Part of a small language model's weights: width 640.
MLP neurons of a small language model. Each row is named by its layer, matrix (up: input weights) and neuron, and shows model dimensions 128-383. Each number is 500 + 25 x the weight over its row's rms, rounded and kept within 0 to 999. Numbers have three digits each.
Before each neuron's rows, "fires on" lists the tokens most often at its 100 highest values on Wikipedia text that the model never trained on.

fires on: "ma", " E", " the", "e", "s", "E"
L5.up2841:557524489487527497475488494477489512480481480503524501530460491502498494473516421512518540524509513545544515513490514503483504525520517486508538461486500542532481506506519503514499536532514489493517497508478477485552494501509476496486474480504492522509488477483527479442533560513487471511467492479521500508532537514502529479501473477491467512504500478529501492522466520513486470493527473515535511496434467505467490456535503524543493475467471508493501488498486467558495456470484452513490511488484525499526493452479505460516477463507507505510505493516466488488492469490540506527478502509466495528490491460509542542488472455503454532490456523504515507519546490473483527508454443508492476516513426445483508479476515488523525505504484533496507488489501491535532495562535518

fires on: " |", "s", " lost", "j", "sp"
L5.up2255:506520536517472483516509460559499508498486500485467513496437509463506493489471480517494465505496513507498483478455445518490568481482469483521475461498522459526462482470526474513512507550500465525483477506484481500487488477496513504500487483486464490507500507457529498514479476462494510514557481504469479517545510529494483521501524526512519490502507466515483500512526482499501526477517463533534473486489492511477513493511501541483519490490461475503481516541505507501473549495514492504464494495503544500468510495517516458505469560489524526510499473488544544552495513484536506539486556541518504521462494481490436467496525467508505507467480493504515507509520481514502539515502512464501520493510457468536484513504461516527487559518530519545507504565484485508504476492521492

fires on: ".", "\n"
L5.up529:507492503453535516420536490493537550519558489514514533537496513516484447520494482522506488551523517518462517536485510506483524513479451547495498520496524513495507479509493473542542496498538522543507503498450499504491460524469472447521461481461458503495489520494495499457556454479451475514502499508511505527546539513519521479482540535550507522484461513510516474507503507503517481520529536524484488492517510502452540492530491495456516498467486525479493478494513469463506510547504448540516501530515521542544519518508484506547455504540486515533524492518565552501498542469495546483503517529507544542459509510549506469467488496558473527481428504495509471511503477508498497511505496453502528513507509453567550485511486500521513481483499508509503470493522504516498504441518542

fires on: ".", "\n"
L5.up1430:492471504484543492471508513500507548471472513514509497581538491498471480507528511504535527534522488531546490543453503507507540484508496552475518531472522500502464463506491503477499509442507480550465504490475523511509465479515485477497468534472452489490505487469493483470559496506483477547491460510491509518508561524494514501494513501519504529477485490512513437483514526517506496497487489499528521491490529487455494514519518455467525509478493532450491452504498485487500547487523494508504466522495495516515541483493491480500496487540488516504471499542527511486506529534505489503489528523468529495492516487504478485464502489523448522546452481530512476498493493530549487482526497475493535477507499492537501473483528473587544498467518528484512488511495507539540490470511486

fires on: " of", " and", "ed", " not", " date", " or"
L5.up2883:452486495515517535486522489533505497501500529507499561522499473516511520491545453557494535468553503500502503473506482511502517498474511503493502473503511551517513482463533505492516537467528501487485466491530520545573496502477518520518512510547513504530528480479478512509489492484534509495485462498511456466522525578459538503534500526473498470520520498519448515474512426538503516526544516537471521495521491523482489483491456539474542531500462517528505513561549514513500515510550510494459485472476465475526527491511511472535489502532507452504514503462516495497485498487507493484498469472490519531495467572486481470490480509497512517558470493452514493481537462475486540517530496500524491533476548495466506537503517527492540549550522496505518488513445465474491465482478537

fires on: "ed", "s", "ir", "ish", "'", "d"
L5.up1730:514510514507518561459483498478458539526485479448499518516528514466469462468487512525439502531565487501490504536499490470511508526498526486456448456495513528482517529501515491489502494498539466465503534485523518475532500531490462481472492525473475568514523519501465522470483433499506447507519501528491508498508522527502537524461480476525496456510515482512479510504471445529490468514461471503484496501528500513513462509504491518507504534486471520441494497526548497483475488504458464563461551526482489537458511490493525490526532484466520514494518470495492542530544515531510531508509481482488519506467477506505507509475496471497511490519497529538498505482501474464454504527519511537496494501544477463500473509488518526497508537515481472497499499553523498438491492511537485

fires on: " |", ";", "-", " and"
L5.up2494:524514498505524533446464494533496481482516487505451466511503535501461500478495534462501492460516482469475456463527496527485496436489493523487490470510557476474502479541522486489489488496510483542527496433455505449524499487525497459534548491523500488511508526495539487497511517496510518518485489534529460477536552521502504510518490473518532530499482519505486452526509489500507474503509459514528520534483502472478477530556524477451481474516488501458506443500536511511516536516480483467483501502526494517536511472531522523550507554481502511538525461497547506521543547466508520502516505533458534535492487490510511460484523464516497528509466491482489494481492497499522506514489514531495564494520537481484431484465466498504504477492458498478521549543558481496490480498557495

fires on: "'", "′", ".", " be", "1", " mi"
L5.up2525:498525473506503515527466514494513505440492501454519520512429500516538501492496491484448519469497508477482492454481475522492555492483527497459524475482452545488486448507530529476488497531536498480504471507486488497550507503494465492494485512508498523496470475441471515516461508519496501537519527496539494473533532553450511484575468472493535429510488458499483510520480498515523554530475491495483475482510459520494493505496495519501477469486511489521515508498556487528483490507513546473471533538497511508508458460477509480477516479479560475510525499527505486563503447492493497531503490482475517496464479488471480460427524508506491522504459519485474515506555519485534536516487525505492531504487523523502503507495501536527501463523519579512526510544471483488474489498497472

fires on: "'", "an", "tic"
L5.up216:517477468491518552476482535512478465476494472465493533486550500477523455479495507556507506497507500492452515545483502470479465505493507525437514442525531505504488492478517536499533534516502478485467486470478552500565483574480503465477506472431489492544511523475509489487501463500504456508498500506482522520510525507473530491476483480535532515481493518476517533493515460498492491533512476489507507478503515484461474520495496559502516504458487529539519473501526501514481510556495499523486537509537530527492486501488531447488455518482532495497490467497478527542520466499540496541495474515521502505487500587501499500508488499511501513476478511553488480487477518499497509501536515500480523482509514471497484505501522526491481538532511486532501498537532474497464504516499511

fires on: "'", " the", "s", " its"
L5.up560:516471474516499511434506508538529520464492518493458529530498465477488486461541495487479500505506499486531478495514532501551518518482486522483525497487527495503481516507530486490513554490556468493524476468528477510531477528515495542536521510489537505522505513523491461423513523506484506511508501456521512525490522520463532493480499495504571511496502503516465462495538493506494547498542499497554502490489524516463506504534476540489496526468488512477471500481534459524487492519536468494485544517512493485509469478507529466537486521496464497475534487540499514528482509465522507572475500476478489471486479519491516449485489534521484485496438525512476538519522471562460506507510505501498518495495498509528520482528550521552501496507500549456502524526494472505495510476523518

fires on: ".", "\n", "|", "-"
L5.up1809:477444516429496514415505537495508509464560513496519521511505505465514502532489510485533487515490510536501508547470492478465501525486519542519512496492520510497494523486481504494493484464535501482524454490455522516547458497490472481503489493481458505498509489484484527445557484520517468490481474467493512528521582489492525475502524524567515513470504497505487445520526535490491518505542531532491522478466534459439552477496492514508521522503479512482558505483530502471504523493493442500491524560499482548489496505534504510553481509523511543493522519505493528504480545501478504502499505473477518481483524484486510460482483484511464537491430517506486466526498465512514490514546485518529525487496510435554553473544520507524556507491535524508509467500557526475527498506484508

fires on: ",", " United", " New", " |", " •", " Not"
L5.up3008:519484519506550486445511478494518497459502503449532479484487517511556542484501505478482535505497495522491502512507504525470530528482491516427513557496511520504487486504521476492526541512513516549511500521503483483516484492496499493561505525529453549480496534465488497509494520467487487520486505457498481526511529514506503532522489495513510510530487504496431502510479528508501504473526492516516501499530502491470517507523492475480491532541499499523514468516475510521476510498508485518463525510487494510495470502475497480481496509510567479451493483544500515485514457531501487475538462558479508528464454491478508485502500510506467476501462499498495478492524548459499487497437475544454530513516490501479478528491520526519511508477492530478514477516504514472510520514495509

fires on: "'"
L5.up50:519474493507484507494460508530444518497500510462508516502556528495567503464515480529485483527498532482489547532424505548503481489508487537433525532505511520506532475457474482478546501484555497503538489513505516506499491503539487494483464508485488546509476505481511475481490496488517503500455533513495513565506485519499529498502496499567528468530474509501466516534522493484512458485518507535517479515535535465461494524487414503517497509536500530503536504519494533493518477539470518537514518493476504511496487480457527485540490499494510520497532494497506525497508494479487512464457527503523515515501478517519505472524517503520506456503474514520517526518501470491520505483487514563480513499491465527479492514504509537514512553549500512511500512502490447516462495525488466

fires on: " of", " New", " (", "\n", " term"
L5.up2426:504494548491515529486510497450481469442514478443521494529525492479507513463459495484495513480493507510517569511501442499473528518505513504475496479516508541520496457499493534528515520502498510488461530521454494497495497579529557463480525486456473512510508511501450452539439481480482459521503498546496497516463538511527438545472473485535497490474487474482505471483497536513489506516472456518504518486583500479503471508496473502498518526534519506453493465498495479494518398559508498523470480546476452467505481450468478491532519491513480498504479501501500547512513509488474508495503494520500510513469496487493450488484466518524486487481473537530515493491514530509501490503466495506490504479500479483486494525482480496512464488500488505471492506467472496477535541494545535

fires on: " |", ",", "–", "ak"
L5.up865:496483515512494487489501495515530484479461487508465526499500506477549536496485506504477533515528525510553496488512495509471515505470485521501473479514506494505526488518563477503483496490503514545483475466537451504482455492496531498571495470501501536474490568474522510484521510492481505515540491505523506478515538510432522503497482527496489512511474495523472507494496532500515507499515508534467451483482475480484526470558521522500472535506463519480509487465545463500529483487539494501448518483535513514515471457464496462482527552495539472489506455530528519534489486490499471510573521505516565549523535544523489512484470467496467503508480489534485498465490483492527500527491501523508520488508513501487492512480482517516526507495495514505503497555493481439532460539530477

fires on: ",", ";", " World", " Championships", " |", " United"
L5.up2771:501506515495536482548499488491552502450530452503497481527534487489527495460512479509492550508511515447502528469497461476541541504530504494463490490450519475512476475515538482503528494503487485475479483498511470454534494457488498519530511433521501493469517523487529476461493517479515501501488540531480468521517527527517521535503527543485531563506519473507483521483478510471565502509509476524543487511518495498450478516518542545489482462484507563523491469515543500558492538516492509484466506501532558491488505521501519509494501541500502510481540492508492490488486456484480511484535545542519526539485473466500490501519538492489495507482446444488491492475531512457507529476530459527504518477526465462506463488502488523538482479505485533481515527538503471471514502505484504

fires on: " |", "s", " the", "sp"
L5.up849:495464475482535524491510464560446508499512522527500442528476481511512505513535479484534514505539472464527528476516502477516498516473468497490477495503529523509472513456523483517479486453520513525502463479515512530511481506483511501502524479534509478499527487519482509493473519507472544491493438527496514522472504525538523470511507473482477469508510498514457463509512483482515478498516538533512492488468542499484473445505513495491469516503487476489514491529512478530482519487469512486453502514531508525478521497468477486494415556458538488503502506472546501534496535508494488530513471529485472446492481491457458501499465542522506509460476465513467502531498450469505522501508552471488502558473489463517532499469454514517479508510530516525506522567483512464495477509538492

fires on: ".", " ", "\n", "=="
L5.up238:482485503472491504511518514499513514514523514523534505559493531493516462501463467487524534527516514559497500504485462499477477550494506536488511508491508521533483514500493487512526496493498468450500503441473540511502479499522480470497464503505487480495487485515509477462539492514494427540504486515515522499486547512465504504484513502509532502497498495489499495513467534501528495511470535541514533486507455510461560502481444526491488519539486548481487504490508490511508491538524519538486504490486526526507505481491517479514492489503505509571490532498509587533503543480518522510511484488498485513479485496486507494516468530575503506521441499512539461502568500519473506503477503481499530478511500455525531479534505534550489462483496559521519474487544507468482525495484483

fires on: ".", "\n"
L5.up2461:486523519429565497512511527491540527502505500496504462530497503478513491531462471525506463548518504554489502501468472490468479535495546513464520507459492518495482504521523509537532489512553522485492512512508504530500468482489433476495486477480468499518483556481458477534535498516519475532507496479491483499495525498485507494502523515507501489501531495488489445497451479505530487503488536517494503495521501516467575506472449517499499500484493546472509480490531450481521510548512472538512491529522519546507555479514484504521501494473502500496503484485509544475540522497508515516491482509451489519495492479489539466495494491504472517521458486513550439497493466517503495520521511485485548505514449472540510536493481504522510554481538509512514520496508488504523507539540532

fires on: ".", "\n"
L5.up1602:490486499474508496436520506455538530451527498506528493527508523509504455514514467524535522540534505532498495523464480519479542516501502512466517489483508531537470507493486508481548513494534510518507528503439521525515443504488487495489511460470468499489488512489514506459535468487444448530501476497489499534542551506517534478508558536543502526487500506516516472523498509501513480465522514492559507493503496523475520500510468548495524500469508521485492483491497450475524521552510447519508493523497504531469537499512496501547497498510509527516504506520554525478519527513508527490515558506508501523471497487493529473502477470557465523502460496488486439513504493506518497486523454469525515487503511452558524473524517506560537502499530525501519439496522500518494506477521520

fires on: "s", " born", ":", " found", "ed"
L5.up1318:468475464514515517490475517500533494481507473524485506503483522512510509499470541529498543483507513452514490466510491518485505495520472507498474450494524476462471499494506517476460489502495523500489438508459482517502506562495494494514465510482480507513462499488501508480472519475501500497540443510516496515539548509479468443502483476489533503440497490533452501534445489560541498586521497502522487482500540483489521492503485536519543447497471502501496488520527459528473475521507546513476488498519463465482517471460527474516530478468544480513494513493473485512489501512517511536465508508497502510457527491520468480473469498495499490491484499489514502512526508492547513500498529489450552507512515503511540435507489480489480499496507535484553449526459468482499471472506503

fires on: " |", " m", ")", "′", "″", " mi"
L5.up2026:482497503515558526530477516513512510461506510483446467548460523459513482501440524520508545490537518478482511474491513474533522533458490525482550458472461548504504487472502497478518485512515441501518489478510479445558481531528526515530507502473484478512506570507451486500436493510490504508499500498505495477529498539463517514487488467510464466511522506509483511496530477491484492491545503520478465498459487510425493519563502507527469488496468540512481544507514518479469549492549490502451507502514543471490540479494552485516503478506519495518558446540508551557479507470514475557534492505541532580524514510492519453481532497508490508564447510496513470527509527522478521536517500493483553510506519498485513503509502532518507467512511507475546485503507513465512491489492527